Weights of a small transformer language model.
Size: 8 layers, width 704, 54.7M parameters.
MLP neurons of a small language model. Each row is named by its layer, matrix (down: output weights) and neuron, and shows model dimensions 96-223. Each number is 500 + 50 x the weight over its row's rms, rounded and kept within 0 to 999. Numbers have three digits each.
A block is one neuron, or neurons of one layer that tend to fire together. After each block is what it responds to, as a language model described it from the Wikipedia text at the highest values.

L4.down50:485447560524485558514479537532471523505514480497565475590522483518493558534520423522499487464510506464506480498461478441478533508503477475480524447496506504528513547488464533460496428447390525491483554545474455465533605554548448482377397492649564483553432599539493515588639541448497455339435525455555506501468538452468576529372477534501527524459506436590520579526544445471470513632533
L4.down522:399499454541491493479443569496504481516474524583509570513493557560507496507430505529533511529493573521497569550431486429530601454525493539576478408481508489507525490574511508523514494493427513518558499562583359504550433388529525500542581387473509564497487546458449531562477418449493539494458552416466515498424561490486480494485492563515513531590513494584431522460523455484480571493482
L4.down1689:558504516522553506404483475490494480505518450423562566532608550532445540442638489472535411557477550474479598521490511485480473479534482552439454486539485500536517535436504607522446420543572502517552426499481488501569379431366470480449497453503448450537475479554603500616528542536537532507483451488624508478360484448574442603457563531552472497588516493479538441534531560484532485499466
L4.down1819:592571519529646440463480565528483588446457507463536529545443509511434437502527519566523497559618511517509476526388506448477528504515558463477502457506534535494453502480476519581381470548545465552546465565525448431516423539569510497563468444494525518528538479491508474538567444572435490452517516462470585487496510390493511507471514552483530484565498449469334512461464531547562504561507
L4.down1848:523536531563490531489511538537581545455508566569506517511566499471427458432550527538550470459561520410539474481550547518448521513527470473554422560631512517481508387420464429433410524430503530537677472489499499527441382467543453434555593500588546583558518548442462485578564550553518504477599436526439487532477432490531465431509445455514516468541503528540501532516559480552482572535543
L4.down2405:456534486548439506496461542475427507461458575534486430465481466508490534562503485547498543522554458499554557436538589497494541451435491498434461462460522468491524580498483497595494551383499492547464464477592523572571534478595547543523425528486510486483483538416557534520507420362535536543469507457464530576501553438463521501418457402544450534454506542538564555511492532478526522457504
L4.down2452:476542490438516514526506483526534525445535550509537526538488571531424478543566477473518538576444479557604585363446532563503577536475473495390508410509550472489430459460469558487526521540470462518479544551503436425514485528441478433419533557549501453614469455592541488489500569463530391556501527538457512497499495563513499470555513434519518529570514468491345460501476433462487420405479
L4.down2530:506493580484437574496431562478547443432516524586503443470403504546479410532499478526567416466439567545455582493550515561463518468473488456450504438447479492641595397516389483514495549517563519450439503621572602551460537542512519542522460461436441486512535544476517551468439488527532514521485500467569518446421491491516476461472568494560443516481572475492504495535605581534548500580445
Responds to: Person given names. Tokens inside or starting a person's first name, before the surname, e.g. R-ober-t, William, M-ich-ael, also "Dr." and initials.

L4.down1021:462521512431481559538425488386447527534547595479503539489480519503585504519523534497595515393507486466473454475425454501498502555368531446552489483550522392494559408480374516525507580535449570530482585425612497564540501487416553461496460568485531434457493528486592522420478471567485506506381554483504580540472561543507463514518568543605490390437573464552448493560453450447490421516574
L4.down1052:579478478500485584454485478422565514513509501590432476523419508452554420541539513585542533479500525495393505545469523523426416425547467579406611465505470495548490471526447527558489482456483453513482467495463477473556483564476490500493323438487520434485558570580542546417584574520480506517540465481469553501538459508490507440560467543500552545547526533504511561470444489517524557511466
L4.down1451:480478532596505443541516501596532440486521459505527467441535542464553496544475487529442516473541491566442468459528616538451502446422619592517487470461456443578515435493490552490518505540506533416558477423495522463495530501527497493625468475389444584476434500457488529431475523509567522524524478519464563538410393474450432469516458537405496473475454470491433550420435471483583505484471
L4.down1831:514486459500435401510466491462575515479544538544518443590418500703424454433560582591474488439498420449562501467479501518532453548498536496489478574578489459583516565473553541545556521429483524464426521417596537438475474485385438558401475471568475604480502556395515551443596475485568454573466472505466491509516525493526485513496495577519472451535464507457538514469496295550514542507559
L4.down1906:611454406451510561488519573500506566596397534512476488491444486496495555552498567589474505548492486572509387506473540470541493392496505487575522487529440525496479544479478482541487557421512599483471590561499513559527481536536430458524500612480465466553508550524566601462501437526477475570439563468525562497563480489507446505493491505521430387449476505442480479468526565502450484498457
L4.down2298:554518446490481452450499456461557477492562507511544473510492509546456472503471529498482519381512533403483594560493424573454482501485547491449571572581545469521465433576564470569472535539452491461489622471554480490525450540506460480449421480592504613580348488423537539500520427469501471569487383546499582468541479525588419487491407570518611426420488527507562558566481444474486496467604
L4.down2481:477436532537544548455501488521458516449535477515566551553467468441663418435455490471459544514591640445518503508489443538522489467576551540603506440450474365573413499480477603486505509451476584544583435450439551484511569496547414529483495539596550518570506541432519491599511538501580566452534441429471530501530448437393449522596454439565504432476568478451462577519504464385540463502507
L4.down2770:472471564473479487487528464580484560528506422502529599475417524528496508514446623482524534550548549508501456490471457450392469586494440503631538397514531596439472535551463601516515487528532426569455530514587466500545458528471501439580487508482607488499441519544458483451498478527548450563471550368501630482506474460509501459402461487458526457431495484444490480439462592492463539508451
Responds to: Attributive adjective completion. Adjectives and superlatives, or their final word piece, inside a noun phrase before its head noun, e.g. largest, only, first, rectangular, spicy.

L3.down1555:473491421524479542564481471479430497446465652517569513500351407533522460381513582474466566497481524428537521484475585479404509462547513530543500428489503522526586494445544426490488463527583639463461621542499498561446411446491479438487514577560438501519561530488479519496480478470531505553592596650496480586525447603405462486574456426431498505506444558481492485471511419513608460493477
Responds to: Adjective-completing word endings. Final subword pieces that complete an adjective or participle modifying a following noun, often in hyphenated compounds, such as 40-st-ory, under-record-ed, exp-ensive.

L5.down68:419502508531497429578551496563453551520510583411481560523522561422490436489432467429485525549489534413532507488458514476431445499551510538446447528474516535482456573501463433578565477518542439549405501411470521542550468455577451501491565421469510523533477553546454520388568523549542487403455555536536541420468436567399558485502447527477443560521454417619525529486565564537433506442476
L5.down582:526604497494479463499610503491558477508489487552479551544512576461426489504452479592577473546525542484511541522494519505461503503535550454467461493458544503562491416564506567543411407498505442528473427587484516440512466457527473531456506466495470453534529498525478456683525472532570487531473444485417559530503465445596417474451507509528544457499481396530470398471534474465458510535616
L5.down626:545569447413471522508405505439582467549469587479476570528540416497493492572561483540550361532531442466527521474498556478532551542478513376528403424467554517543472438450503552580420450467439469574521528500513538551559545450508501466509527438500437500397477567491424472551439462519569437494458466451448460544520551491575524494474533476585437482428551499540471441511530385551557493434447
L5.down1391:506489551458488486493542441518461512511446589563531493598485622426520537521473510544540423536534546563441503438530607544595570486511443484506528457488627502515490449521505460428456437489475521563466463503451475509458516495510497487482560538486467444451494554588526461729539461540526478481491534549448466462490476548580423511395491559501582571494469455456501577570524433543495568479509
L5.down1470:438483543515514413547465497529587501539491564434621492508481539544518578528631486494482463614443628502561438533503482624480650467488500475502428388515532584509452476487512430512476396547493437557480596502506458564510453438525518477545557474461475580526443548474531447607455528558537493489470470464486522501483549488480433482550519564445470396455502491534434484466414429587504488551475
L5.down1673:542574462457519447422420554524456517462606571530504584504439549552472436571537562464534454505403490548495476445429544585447534472499551374628411455497518506543566447452422491509411428526542516532545513594577479530462334409532500503525463462546422532587490566536517446545460486497545511483468468418478469501497445409543449523445485544542478534489541428497428460547523450570539454466505
L5.down2249:586447608496458445539547518478545465505541505430402397491553578471513546435644412514551541505546498476461510564440492457526459491553519460515414538533469588474472542457482435575446481518473446518497500521531533546512399410492651468439549487373458449476492510452495566513500496545510566465509394549497417490505479574551496575459498493473506531539512539479469485574399462511573574586401
L5.down2660:535454531511510463478435541489508365460580434445526489482477491477519455477493510448478531441471487519527528659548457493469478494446537514642505516502516433473535572487397549506517454573562478480479423538593475485507532515460390480462483594553514427517495578553643504671565521519533552546493561487504512585546479492536498566560456508513524490510476543494447515496523449483495474503464
Responds to: First name starts. Start of a person's given name right before the surname in lists, tables and cast credits, such as Christ(ine), K(yle), Barbara, Joseph; also titles just before a name, such as professor or forward.

L3.down2459:571497447441471573548383524548517488559517470542552494523519515455449598530559567529495508412500458505504476455548531431420523481540484519562528424484513551564560566532433566519409607530508391503515460532571497632568542549577482521525523497473475505519538550392538499558516420516508502461505572435457517536490488538540443470519424543522393498452500425527632437491526449463545468537512
Responds to: Given-name endings. Last piece or whole token of a person's first name before a surname, as in Col-in, Fred-erick, David, in bios, rosters and tables.